MLP neurons of a small language model. Each row is named by its layer, matrix (up: input weights) and neuron, and shows model dimensions 64-191. Each number is 200 + 20 x the weight over its row's rms, rounded and kept within 0 to 999.
Before each neuron's rows, "fires on" lists the tokens most often at its 100 highest values on Wikipedia text that the model never trained on.

fires on: "per", "p", "and", "ter", "se", "st"
L4.up499,193,182,196,220,185,192,210,195,210,187,200,216,195,188,175,178,227,189,212,216,199,195,214,170,203,192,199,209,205,218,240,193,188,228,168,205,210,203,223,215,211,232,199,207,198,201,198,215,183,173,184,248,247,167,196,214,215,208,176,197,196,171,182,236,229,218,222,212,171,204,228,181,238,184,240,211,170,196,183,199,187,203,184,206,188,204,186,216,172,230,186,223,200,204,199,181,187,194,160,233,179,199,215,193,173,222,209,201,240,206,208,212,227,169,210,209,204,186,186,229,214,224,169,213,193,177,173,221

fires on: "h", "i", "s", "os", "a", "S"
L4.up634,211,228,208,195,197,207,179,210,208,189,234,185,202,199,183,199,187,213,171,209,198,207,231,185,212,239,217,201,243,192,201,213,193,192,209,171,202,216,218,172,170,207,169,206,232,185,181,180,191,220,225,214,169,214,199,205,200,176,206,190,178,153,211,243,177,220,254,190,176,200,208,190,188,228,234,213,184,187,220,190,178,222,208,237,210,185,240,177,177,215,230,205,248,159,193,205,187,210,221,201,194,196,198,184,206,235,198,184,209,196,206,209,189,192,177,243,210,221,211,174,198,224,213,194,208,174,169,188

fires on: "ab", " re", "od"
L2.up1016,212,189,210,215,216,208,192,181,163,169,189,236,207,223,200,169,208,234,170,181,215,253,198,188,242,182,210,197,213,215,183,202,205,202,223,197,226,171,204,189,257,231,208,203,180,215,234,196,189,213,182,185,189,184,202,240,212,221,197,161,189,190,199,185,191,213,193,210,219,232,167,192,198,166,175,199,212,199,173,169,179,184,174,183,225,174,198,190,218,181,130,192,212,153,180,192,230,196,195,232,187,235,208,216,227,246,222,210,220,227,210,214,220,207,205,202,199,161,227,188,207,205,183,190,196,210,208,197

fires on: "s", "as", "ent", "k", "ach"
L6.up1,201,157,180,182,219,205,224,210,218,199,183,233,206,185,226,179,183,213,182,215,224,176,209,215,149,209,188,174,173,186,186,243,206,200,227,188,194,218,211,209,209,176,195,208,213,211,223,190,201,196,214,233,238,201,234,199,192,179,205,211,183,190,245,211,220,232,170,226,173,200,203,210,190,218,196,182,165,195,222,207,188,176,184,231,205,179,230,202,223,197,164,206,188,154,211,214,205,193,208,211,189,208,179,208,185,210,199,188,183,219,217,214,190,225,200,211,201,180,176,210,219,189,205,219,237,161,193,195

fires on: "ist", "g", "e", "im", "am", "is"
L6.up921,194,199,204,175,192,201,168,200,185,215,180,188,201,194,180,172,189,225,215,204,216,208,167,179,212,167,194,195,190,215,183,191,172,219,219,203,198,229,206,184,211,174,226,211,219,189,198,218,150,177,220,229,213,207,178,209,204,193,200,195,196,183,225,167,212,200,239,209,207,224,226,175,209,200,244,157,193,174,192,198,224,177,237,191,223,215,214,187,182,203,243,230,208,212,196,174,226,189,192,197,226,184,211,184,178,175,196,198,196,182,227,216,177,210,179,192,197,193,174,209,198,216,207,237,197,186,154,233

fires on: "an", "ed", "l", "ent", "id", "c"
L6.up377,179,208,197,230,203,230,161,197,189,193,217,170,201,201,239,235,230,207,212,190,212,201,185,195,181,177,207,212,198,210,183,222,180,211,222,205,202,186,197,191,189,178,199,185,234,190,189,240,240,218,213,190,204,184,213,214,197,219,226,191,200,187,185,200,209,199,168,210,205,232,212,210,214,220,204,191,178,212,219,197,201,192,213,167,155,227,197,198,208,167,211,215,171,181,192,189,161,200,183,239,191,166,253,182,170,205,224,171,211,218,212,214,155,221,207,212,176,227,174,188,220,214,193,219,206,239,190,191

fires on: ")", "ace", "),", " |", ",", "ia"
L2.up408,190,182,211,192,194,215,228,214,186,197,226,221,189,184,221,204,202,217,216,237,200,203,216,167,196,205,227,205,196,191,187,222,205,208,205,177,217,211,203,193,190,181,183,187,187,185,197,207,189,189,195,213,232,158,212,205,168,136,176,232,232,221,238,189,178,179,227,197,196,193,185,163,205,160,194,192,218,184,202,213,209,190,223,187,194,218,240,207,159,224,171,197,192,196,223,217,217,194,183,220,217,195,177,239,203,210,219,174,172,224,219,193,218,154,198,167,206,204,200,215,205,180,208,177,159,177,204,191

fires on: "ate", "ation", "ition"
L2.up693,197,233,173,225,201,217,175,143,246,195,197,200,186,236,222,186,205,225,194,211,212,183,198,202,202,218,245,182,216,201,217,176,212,191,187,211,231,228,190,201,187,167,220,210,172,208,203,223,219,198,196,199,198,190,197,178,200,222,183,199,210,184,181,235,221,199,220,224,226,185,219,192,222,207,219,201,195,184,209,202,218,197,210,208,203,178,178,165,211,203,193,208,191,202,203,171,216,190,205,196,172,160,192,199,172,180,203,153,230,214,203,166,212,183,204,256,238,179,191,162,234,161,172,234,186,184,191,182

fires on: "m", " m"
L2.up972,187,218,183,186,200,208,148,195,183,213,192,189,173,210,194,205,235,196,176,223,197,199,241,211,230,206,223,186,215,205,190,172,201,207,202,191,217,205,214,184,181,213,197,178,207,200,228,195,186,190,218,234,176,202,234,212,175,234,212,188,196,203,215,208,197,181,198,205,184,207,187,164,187,208,207,218,199,228,189,166,241,177,216,194,216,183,204,164,222,177,203,200,184,150,209,154,203,188,200,190,189,192,226,211,186,173,247,204,240,162,227,165,189,208,200,194,197,221,185,234,210,191,179,224,174,202,209,153

fires on: "196", " re", "195", "199", "198"
L2.up52,216,189,188,180,206,183,212,208,185,217,245,170,184,228,195,161,200,237,200,219,202,200,231,185,191,203,196,192,206,199,197,242,228,229,206,179,187,202,188,204,166,216,196,220,211,219,197,188,161,172,206,189,207,188,199,225,153,190,213,163,204,216,223,161,188,227,210,193,203,211,227,194,242,193,203,204,160,214,215,209,221,173,230,182,203,172,207,160,164,197,188,190,189,190,188,220,213,199,194,207,170,192,190,226,199,211,213,208,234,200,181,202,231,188,189,208,225,200,198,217,189,256,178,189,209,203,209,219

fires on: "in", "n"
L2.up828,211,215,181,182,188,198,164,179,226,209,201,176,187,209,183,191,205,210,187,196,190,249,195,205,194,172,216,209,173,192,218,229,203,200,192,189,159,199,236,210,198,178,210,190,210,168,220,206,199,179,207,229,223,208,239,172,212,168,203,224,156,206,225,210,238,225,223,202,187,179,189,196,193,200,225,194,193,205,203,206,190,181,213,214,187,208,210,207,172,196,204,235,185,198,222,204,206,209,203,256,161,197,222,222,212,221,166,185,217,188,233,200,220,188,156,161,209,211,221,211,175,171,198,190,189,197,191,188

fires on: "ion", "ation", "hip", "ity"
L2.up952,221,218,198,191,194,183,179,193,162,184,187,212,176,235,213,216,232,220,184,176,217,194,174,211,206,238,221,224,191,209,204,166,199,238,190,219,189,199,147,233,189,217,208,176,214,222,218,206,243,206,203,171,222,236,182,202,222,206,207,204,193,186,207,201,198,213,173,212,237,224,175,192,205,183,232,216,167,200,193,209,207,222,243,190,203,211,201,169,174,173,182,205,206,197,206,181,180,173,238,203,197,174,222,230,154,161,174,212,243,178,234,202,216,168,192,219,211,190,198,170,199,181,202,214,167,171,185,180

fires on: "ing", "ly", "s", "ers", " e", " re"
L4.up769,190,187,200,226,194,166,234,199,237,207,208,162,210,196,221,188,157,224,179,193,196,222,204,176,220,156,211,198,183,192,204,205,210,221,271,202,204,178,219,213,185,226,179,224,157,213,209,201,198,210,188,202,203,186,174,203,200,224,215,188,204,192,230,190,226,225,203,195,205,201,213,209,165,197,202,183,224,192,239,194,196,168,220,202,244,181,215,194,221,210,202,249,203,150,213,205,211,202,189,177,229,222,231,187,185,192,200,190,201,186,212,198,199,207,187,180,171,182,161,223,191,193,211,211,215,229,211,192

fires on: "ing", " B", "k", " K", "ian"
L6.up115,207,207,190,213,195,201,202,188,204,165,196,161,191,192,207,236,187,160,184,202,212,222,210,207,202,189,207,195,185,166,250,167,193,133,170,214,230,206,195,236,196,214,224,181,177,240,176,171,201,215,179,218,238,210,195,187,169,188,174,227,223,172,188,184,221,209,188,206,188,170,170,188,179,229,203,196,202,208,179,209,197,185,203,195,191,204,190,186,186,188,214,227,196,177,217,205,203,200,189,212,169,184,207,177,184,205,228,203,205,208,238,213,204,216,192,202,202,216,222,212,211,162,197,213,221,213,196,187

fires on: "as", "am", "ad", "amp", "ab", "st"
L4.up110,173,209,182,184,216,166,211,196,202,190,193,197,206,198,204,210,232,198,176,207,247,212,214,220,225,217,203,181,210,193,204,221,193,200,206,181,185,183,200,192,231,199,226,206,191,202,213,210,235,221,221,184,219,164,188,193,196,204,208,214,198,144,196,227,193,198,183,192,209,201,167,166,141,183,195,184,164,232,164,222,197,190,191,197,210,191,208,202,183,192,214,208,196,205,228,208,226,186,201,228,205,206,194,208,185,204,212,186,214,222,230,209,180,208,195,201,191,184,196,219,248,216,234,213,178,218,217,180

fires on: "od", "amp", ")"
L2.up948,196,173,176,212,190,209,221,177,217,207,239,227,153,186,184,204,231,253,174,197,207,235,199,182,203,260,209,184,234,219,198,225,218,192,216,193,196,177,199,214,219,206,162,204,186,210,228,221,204,220,192,216,210,192,198,213,186,180,208,170,207,186,190,202,183,174,161,193,216,201,186,184,178,191,217,208,177,179,169,183,200,199,209,184,205,197,226,227,212,201,166,225,178,170,218,201,206,196,214,203,237,204,205,213,178,228,244,202,170,179,203,198,208,198,190,182,188,183,199,229,199,194,234,210,183,154,219,183

fires on: "m", "ord", "p", "t", "c", "ail"
L6.up304,201,199,231,221,234,183,191,211,195,226,199,216,204,199,173,248,195,233,225,197,238,210,196,171,218,231,213,164,225,167,169,175,201,221,209,225,205,218,200,215,202,211,218,202,179,217,198,216,207,177,193,212,234,177,216,234,197,190,215,213,203,185,207,237,201,164,187,190,202,166,215,183,166,197,176,194,186,186,191,189,193,148,237,189,191,194,180,183,230,224,182,218,195,181,239,213,230,178,199,189,199,210,169,192,191,184,208,181,188,166,187,171,186,222,167,195,192,186,223,209,197,194,196,191,198,230,224,204

fires on: "n", "er", "our", "man", "ee", "an"
L6.up906,228,216,187,240,191,178,212,190,194,233,221,204,200,192,199,181,179,184,188,198,215,168,185,173,193,222,222,191,183,226,188,214,223,222,201,185,208,196,229,190,177,224,207,183,236,167,150,212,234,212,205,189,174,242,175,227,193,208,217,201,209,210,222,210,164,193,200,188,208,184,138,192,181,195,191,170,217,217,189,190,218,186,213,215,189,182,165,195,171,193,200,197,160,187,204,209,198,192,218,203,191,204,226,227,211,197,207,215,218,210,226,215,208,163,233,176,189,203,217,206,195,188,199,221,186,231,191,236

fires on: "og", "a", "k", "g", "h", "ch"
L6.up353,198,204,203,234,164,200,207,179,227,181,209,201,183,193,199,169,209,162,218,191,214,228,181,209,221,196,202,201,235,221,201,199,192,193,221,181,217,202,194,175,204,163,251,199,212,202,162,193,224,184,214,225,191,213,172,208,212,187,247,234,185,173,193,232,207,180,224,225,185,192,178,186,152,205,219,228,184,195,210,210,188,214,188,194,226,217,231,224,171,240,216,193,218,170,209,186,173,185,196,221,213,182,212,181,220,175,182,202,208,220,164,195,170,178,199,184,234,214,173,186,234,220,223,199,218,183,176,174

fires on: "amp", " ab", "port", "f"
L2.up492,208,206,174,193,185,188,178,193,200,185,236,209,200,221,152,229,245,206,178,195,229,193,218,207,216,230,211,196,229,215,179,216,209,193,193,174,190,203,212,224,214,206,179,210,180,228,189,173,212,164,205,182,185,188,183,200,181,161,211,193,189,209,200,199,189,181,195,231,191,220,207,224,230,158,226,235,206,204,182,190,227,157,186,170,241,214,197,201,222,169,196,239,203,206,217,194,212,205,218,235,202,199,206,217,209,171,217,224,205,205,208,233,215,211,215,185,153,200,207,211,194,208,188,204,193,179,203,185

fires on: "ren", "oy", " is", " also", " It", "ish"
L2.up26,246,193,187,185,184,203,186,192,222,197,188,204,222,180,213,213,216,191,238,214,184,185,195,208,203,224,203,204,197,195,193,201,213,195,213,212,223,207,177,183,201,201,168,198,223,200,220,248,170,208,183,213,226,180,209,210,200,208,210,217,185,199,224,204,179,224,182,182,189,234,161,179,224,210,210,184,206,168,205,196,199,197,186,224,224,181,220,197,180,171,205,190,182,192,174,185,184,189,201,184,194,214,188,210,231,206,191,228,212,225,159,161,229,190,203,228,213,182,188,217,170,190,211,214,175,178,159,209

fires on: ".", "l", "g", "'", "k"
L4.up746,226,193,209,178,195,216,188,166,203,197,175,222,200,184,203,162,184,225,234,201,233,234,193,191,187,220,187,181,189,234,171,185,205,172,215,164,190,184,175,200,202,178,214,210,193,171,182,195,181,207,199,196,196,227,199,220,206,180,190,198,189,192,196,186,199,215,178,212,160,208,191,223,196,181,213,200,201,180,234,197,207,209,203,196,202,196,206,222,185,217,225,185,193,183,193,256,210,193,190,220,203,212,209,195,229,196,209,160,180,183,192,196,179,176,196,220,212,241,180,167,208,181,225,179,198,151,207,190

fires on: "s", ")", "ions", "ers", ":", "'s"
L4.up711,214,184,203,178,187,199,264,211,212,186,214,180,234,178,214,199,200,184,225,190,213,193,195,213,249,220,221,211,197,204,203,177,204,211,199,180,193,185,196,178,229,187,150,198,151,188,217,190,232,185,207,179,211,181,207,234,175,206,223,212,187,198,200,176,202,207,263,188,184,189,250,216,202,183,206,202,209,231,213,190,191,180,194,198,212,189,184,202,207,192,170,191,196,195,214,203,178,198,171,180,184,187,214,211,172,182,186,193,195,213,191,231,203,228,176,186,225,171,156,225,172,183,211,224,184,205,233,178

fires on: "t", "or", " |", "ent", "all", "ur"
L4.up620,184,206,192,202,212,191,191,198,188,205,216,169,189,195,202,220,196,205,216,212,226,194,203,210,173,218,184,174,187,197,210,183,228,170,180,190,218,214,224,174,186,172,239,200,203,237,204,187,229,216,227,196,212,212,227,198,214,239,236,198,251,189,196,170,179,212,229,213,178,232,222,204,189,180,201,187,180,199,194,213,160,203,211,193,191,199,199,220,196,160,191,199,231,204,189,185,223,195,192,159,200,228,204,233,214,167,166,209,171,211,198,185,211,156,196,219,212,229,202,184,176,193,200,210,208,194,193,176

fires on: "le", "d", "ad", "m", " e"
L4.up493,187,229,219,168,191,209,162,179,191,220,204,194,215,236,182,192,241,186,203,225,190,214,186,221,214,225,208,170,172,146,193,193,203,199,195,232,234,221,173,234,182,186,212,198,187,216,168,193,206,206,203,191,180,151,192,172,211,191,181,192,206,197,184,211,188,213,219,197,199,182,218,203,212,202,201,210,222,201,199,194,210,182,204,212,243,196,204,195,226,222,244,206,180,185,202,187,200,208,194,226,220,143,170,184,186,171,200,188,246,195,242,252,201,197,230,207,192,186,215,211,193,192,214,170,174,221,162,211

fires on: "ing", "es", "ce", "ne", "s", "."
L4.up912,187,211,208,152,191,189,206,210,199,149,184,204,200,208,192,191,192,190,232,215,185,223,199,201,182,173,181,167,195,209,209,217,209,217,199,222,192,179,205,196,200,210,164,212,205,187,172,187,207,179,164,217,229,147,197,227,197,240,235,178,245,229,220,208,252,169,210,224,205,267,208,217,215,198,194,188,207,239,193,200,160,199,201,215,242,167,210,182,198,195,202,180,169,198,225,175,213,200,199,209,198,198,217,202,185,202,211,173,205,225,210,235,201,205,225,183,178,240,189,175,197,220,176,175,197,177,191,189

fires on: "s", "ce", "ed", "un", "th"
L4.up257,209,171,183,205,186,193,154,183,213,220,221,230,189,194,176,172,199,223,230,202,169,200,206,218,174,211,205,189,189,235,203,199,220,233,198,225,194,159,221,176,224,195,182,187,220,188,202,197,209,172,146,243,205,197,203,220,143,214,228,202,208,182,171,226,212,201,171,173,180,224,210,218,164,182,241,180,211,182,203,209,195,200,230,203,219,187,205,203,222,190,206,228,213,187,204,194,208,158,193,218,201,208,232,202,207,189,208,197,193,206,186,188,197,223,205,202,193,195,212,202,206,173,158,192,189,168,227,190

fires on: "n"
L2.up474,219,221,198,202,209,203,205,192,244,274,172,178,199,215,216,223,187,220,180,237,214,213,152,203,197,169,191,192,201,174,213,224,203,191,198,216,208,168,217,179,213,211,192,207,192,155,203,208,200,177,201,207,196,177,232,182,180,199,150,199,192,219,183,200,194,227,187,218,185,220,166,211,199,224,224,181,216,238,185,213,201,198,189,226,204,180,242,163,188,184,218,183,181,188,188,210,206,184,219,172,169,174,188,260,242,224,172,226,173,195,186,197,192,182,181,192,190,229,233,177,194,202,177,197,185,179,207,209

fires on: " B", "B", " k", "k", "b"
L6.up683,202,206,194,224,236,207,191,213,205,183,170,206,215,197,191,186,155,186,183,216,190,221,188,212,199,206,202,178,211,194,237,181,207,182,181,221,202,229,189,207,216,186,197,190,218,192,191,201,233,195,232,232,171,187,208,220,191,249,199,203,226,197,186,234,221,207,205,195,217,181,196,255,185,202,200,198,228,227,181,211,174,188,183,178,188,203,198,214,203,195,202,210,211,202,225,215,234,201,201,212,162,215,203,222,192,208,201,184,207,166,227,234,200,197,174,215,231,197,181,207,217,166,210,189,216,192,168,198

fires on: "per", "ad", "e", "d", ":", "ic"
L4.up445,184,177,214,189,205,214,227,187,222,174,228,173,217,220,172,206,227,217,190,200,196,199,227,205,206,204,214,201,179,192,230,207,217,194,208,173,236,173,192,243,219,249,219,216,243,157,170,207,207,193,194,214,214,170,172,165,227,175,188,177,205,161,209,190,184,189,184,194,211,228,220,192,190,217,204,183,192,181,147,172,171,186,193,224,201,210,195,199,231,221,224,209,207,162,176,200,186,234,182,215,201,181,191,196,190,202,191,215,235,220,183,221,247,214,240,208,183,191,189,236,172,218,220,167,186,213,205,171

fires on: "ure", "ire", "are", "le"
L2.up272,187,180,176,167,189,162,217,165,208,208,212,219,200,202,202,229,197,190,214,245,187,216,225,196,187,164,223,184,213,209,197,179,221,218,216,234,191,194,186,163,201,184,232,197,193,223,187,217,177,175,221,224,188,180,203,214,196,168,183,183,191,163,197,195,195,186,197,194,182,193,190,185,204,173,190,203,204,186,208,188,203,190,228,157,245,200,199,164,175,179,183,177,199,158,214,190,190,183,173,224,199,207,212,201,187,205,184,206,204,197,232,261,219,202,180,177,198,168,219,222,172,232,206,197,151,184,216,210

fires on: "ren", "ov", " It", "ng", " cont"
L2.up223,238,190,194,196,139,184,199,248,193,166,192,171,218,195,204,163,203,218,213,211,210,190,222,225,211,209,208,203,233,195,219,187,197,189,198,233,208,180,188,206,171,187,201,202,188,205,165,227,196,210,209,185,199,198,212,169,215,192,210,195,184,201,197,213,179,203,219,191,192,215,196,210,257,194,208,195,179,241,191,213,217,186,208,207,193,199,185,160,199,173,181,178,185,145,213,192,212,193,226,204,192,226,209,195,192,213,207,213,167,197,192,182,234,187,232,214,212,189,192,201,165,195,214,182,185,202,202,217

fires on: "ed", "ated", "g", " G", "ing"
L6.up794,224,196,184,164,203,161,219,208,236,197,203,205,192,184,215,197,197,195,181,187,180,203,217,218,187,157,192,223,195,225,202,202,213,195,176,211,217,214,175,187,187,189,176,208,217,199,207,178,211,162,173,193,195,217,206,236,211,192,180,194,202,220,203,218,201,229,167,181,192,201,200,200,223,205,153,218,233,217,169,185,209,180,195,222,238,220,167,221,234,205,180,214,200,219,200,208,185,216,217,205,197,209,230,212,209,198,196,182,205,229,204,205,211,201,233,212,210,225,195,193,166,177,217,219,165,203,189,212

fires on: "in", "is", "en", "op", "le"
L4.up802,190,200,197,190,198,191,176,191,197,188,181,184,201,203,245,192,242,225,198,213,233,196,186,206,184,171,203,199,202,188,245,182,206,223,205,244,208,214,203,216,215,200,178,229,200,210,166,199,207,229,179,216,248,219,213,197,213,160,185,187,207,211,200,242,224,174,218,213,205,186,219,200,213,219,213,186,233,197,221,150,206,194,177,203,160,213,207,215,169,191,222,198,191,211,236,189,186,199,225,190,232,241,189,219,189,189,212,186,228,174,226,183,178,207,192,185,192,191,202,173,203,153,212,232,183,199,161,205

fires on: "ath", "out", "age"
L2.up213,213,172,202,187,203,183,202,197,199,160,217,214,170,220,230,197,188,179,192,206,191,184,178,196,192,197,191,178,201,212,214,183,220,186,224,210,210,163,177,198,224,205,176,185,176,173,223,205,217,212,229,193,249,177,198,205,194,189,211,221,186,206,194,177,222,208,190,144,215,209,207,184,215,185,223,218,185,152,213,171,201,233,214,219,221,234,204,189,185,217,215,175,198,208,215,223,234,200,210,224,200,177,220,234,201,188,218,211,173,201,207,184,222,225,172,196,196,204,190,213,178,168,229,208,217,210,183,205

fires on: "e", "is", "oin", "er", "in", " "
L4.up299,207,209,205,181,165,189,207,203,218,211,214,193,215,199,213,211,229,171,181,191,212,192,187,187,203,219,212,172,204,191,185,168,202,204,213,227,189,216,221,183,167,163,207,208,219,164,210,164,191,165,242,200,177,210,210,209,199,193,196,204,220,214,209,210,178,189,227,199,190,216,219,208,217,197,179,180,197,163,209,166,208,182,228,184,225,231,199,208,201,196,239,206,159,200,217,198,189,191,189,200,206,193,194,186,218,205,189,211,233,235,202,233,223,199,191,173,194,189,185,196,229,216,225,194,208,169,185,200

fires on: "e", "ch", "l", "ent", "ure", " that"
L6.up581,209,196,166,188,226,195,195,203,201,185,184,154,209,225,228,204,184,177,210,231,192,193,184,201,223,179,178,197,222,180,194,200,187,215,192,224,176,218,162,179,167,183,201,199,204,171,175,208,216,220,184,185,179,205,181,228,176,173,215,155,214,199,161,215,195,191,229,196,229,207,240,238,203,176,197,192,184,212,192,175,178,189,199,185,192,235,174,234,208,201,233,190,209,192,186,180,168,211,183,175,184,177,218,205,192,188,211,202,218,233,193,203,171,196,196,196,211,211,185,216,203,197,218,255,199,180,199,228

fires on: "st", "is", "ter", "ing", "re", "es"
L6.up336,204,223,184,185,175,200,233,196,203,164,174,198,192,227,191,156,209,209,197,203,198,187,215,156,219,171,184,204,221,220,224,185,202,236,192,216,199,199,211,202,189,192,190,192,216,188,242,210,260,171,195,239,226,183,180,176,203,221,167,217,205,194,193,192,204,212,195,181,197,181,209,194,212,227,180,190,184,203,187,208,188,180,154,170,175,223,172,199,205,228,205,239,201,210,195,221,186,207,234,184,209,213,212,200,220,209,218,212,235,184,198,197,159,160,198,196,198,219,210,231,162,215,246,222,200,224,210,197

fires on: "n", "et", "en", "ount", "er"
L6.up657,224,235,217,169,203,214,190,209,176,233,198,196,193,207,197,211,200,200,182,206,198,174,203,174,215,237,169,165,187,219,201,203,198,226,184,216,192,187,233,190,215,234,195,231,205,199,177,250,204,207,249,206,195,204,196,206,182,167,189,194,221,157,202,212,189,177,201,216,192,179,187,220,187,177,172,199,190,215,149,157,207,159,196,234,187,182,183,232,205,204,208,202,170,198,184,203,194,201,182,199,193,207,193,186,196,215,207,165,193,205,192,193,212,169,199,192,249,181,201,177,168,205,205,202,202,201,214,188

fires on: "ist", "ent", "al", "t", "er", "ect"
L4.up145,184,224,195,219,173,215,168,195,196,205,216,168,198,202,195,207,205,181,205,208,206,192,202,204,183,206,178,165,161,213,214,190,170,219,220,221,203,201,226,172,182,192,223,201,192,185,196,216,203,221,171,212,178,171,189,230,217,247,224,201,189,186,204,190,175,197,204,199,209,177,227,198,212,206,174,203,227,224,215,228,178,175,220,219,167,201,180,202,202,173,216,184,171,212,210,192,175,229,196,176,243,189,201,196,202,189,182,228,187,236,216,206,210,208,215,183,209,204,201,220,156,174,188,210,214,204,202,158

fires on: "in", "n", "ubl", "ab", "ar", "er"
L6.up230,190,222,221,179,199,214,178,213,210,273,213,188,191,205,186,208,192,196,149,208,195,208,182,211,226,182,200,160,182,185,167,216,202,221,205,200,209,230,192,179,182,211,171,187,174,193,218,215,194,208,216,210,179,199,225,192,200,211,186,207,215,178,225,188,207,180,214,173,177,181,189,198,193,227,192,213,203,224,198,163,230,163,180,185,193,198,222,139,203,203,188,197,177,200,197,217,182,179,209,204,163,196,213,226,196,208,187,207,198,173,229,197,204,193,143,220,207,197,184,185,219,239,195,201,209,233,206,183

fires on: "i", "ree", "en", " the", "le", " two"
L6.up53,178,195,199,170,197,193,195,182,244,194,192,221,201,198,194,248,209,216,178,212,202,220,156,171,160,164,220,197,216,164,225,163,206,192,211,212,206,209,191,208,211,188,180,181,194,176,200,208,197,174,170,203,231,175,188,191,180,214,185,235,194,192,200,223,170,202,204,189,188,214,191,191,220,199,216,223,248,229,183,170,206,198,172,178,189,217,186,204,182,199,193,173,243,195,198,189,196,199,200,201,181,232,229,195,241,173,183,191,202,191,229,169,218,191,180,242,179,233,183,189,187,203,234,217,201,194,199,213

fires on: "m", "as", "om", "ard", "p", "a"
L4.up202,189,188,190,138,196,171,228,164,197,209,200,188,156,184,232,180,201,219,188,179,182,170,216,194,183,204,187,207,196,185,183,182,201,213,193,175,197,190,198,203,185,228,235,223,212,207,256,222,233,221,215,237,194,207,205,191,176,197,208,216,198,182,184,222,199,202,216,179,176,187,195,224,163,192,203,197,182,200,223,196,192,220,218,251,213,224,188,181,184,167,199,190,225,191,205,212,197,189,187,173,195,166,168,229,199,222,201,198,210,203,197,217,198,224,181,179,233,183,192,183,225,185,184,178,173,190,211,174

fires on: " m", " w", "w", "M", " M"
L2.up712,184,158,191,168,172,188,165,213,184,182,221,178,206,174,194,201,179,207,177,214,198,189,228,200,242,194,223,209,220,235,199,186,233,225,190,201,196,200,214,186,230,178,212,181,209,178,184,219,209,195,202,200,227,167,208,198,206,206,209,165,190,217,206,187,202,153,205,211,173,228,186,191,209,185,198,199,196,199,219,197,220,185,226,185,219,193,185,174,185,193,193,203,225,179,208,213,210,195,200,196,207,177,229,227,232,184,224,166,213,210,198,200,225,171,213,226,198,234,174,213,195,177,203,191,163,177,222,212

fires on: " m", "m", "p", "em"
L4.up222,183,167,205,230,215,201,208,173,189,207,180,218,193,202,179,225,173,195,167,244,197,195,203,196,177,230,242,196,230,242,178,187,220,238,196,183,218,219,211,212,162,209,206,169,202,202,201,226,211,224,187,213,215,156,235,185,195,171,200,210,154,195,201,221,186,183,189,210,158,163,178,221,209,203,185,187,190,198,187,191,218,185,216,207,208,233,194,209,193,185,198,241,173,177,221,212,204,178,247,202,205,178,211,239,178,178,222,197,200,154,199,167,191,188,204,228,206,206,214,224,231,212,183,180,200,184,230,180

fires on: "ath", "ark", "ign", "ber"
L2.up668,209,198,213,174,206,182,209,193,201,192,190,224,193,225,193,183,194,189,204,229,196,205,207,157,210,185,189,172,168,232,202,190,221,191,202,203,216,165,195,200,182,225,211,193,215,214,250,167,218,216,159,168,215,181,202,208,196,207,182,235,209,223,213,190,152,203,211,210,194,172,192,205,204,227,234,220,191,175,210,161,198,202,202,183,189,203,210,203,198,214,171,166,227,193,214,227,209,189,199,186,168,216,229,225,187,241,221,197,197,208,198,170,193,202,217,201,235,215,180,214,182,186,193,198,196,195,228,155

fires on: "t", "p", "ar", " at", "ol", " |"
L6.up398,210,228,229,249,174,176,205,165,207,217,211,195,182,200,214,195,191,182,212,205,239,197,207,180,188,233,201,192,213,213,200,182,205,181,148,240,208,189,192,203,188,179,196,187,199,197,160,172,198,203,200,177,224,249,153,224,181,205,233,202,226,177,210,192,202,175,223,196,207,209,198,165,187,185,212,207,186,222,204,182,157,216,187,192,207,191,211,211,209,207,211,210,215,215,183,209,184,184,222,198,239,210,190,192,239,177,178,219,220,192,194,240,201,211,206,228,165,240,156,200,188,186,206,235,226,235,196,176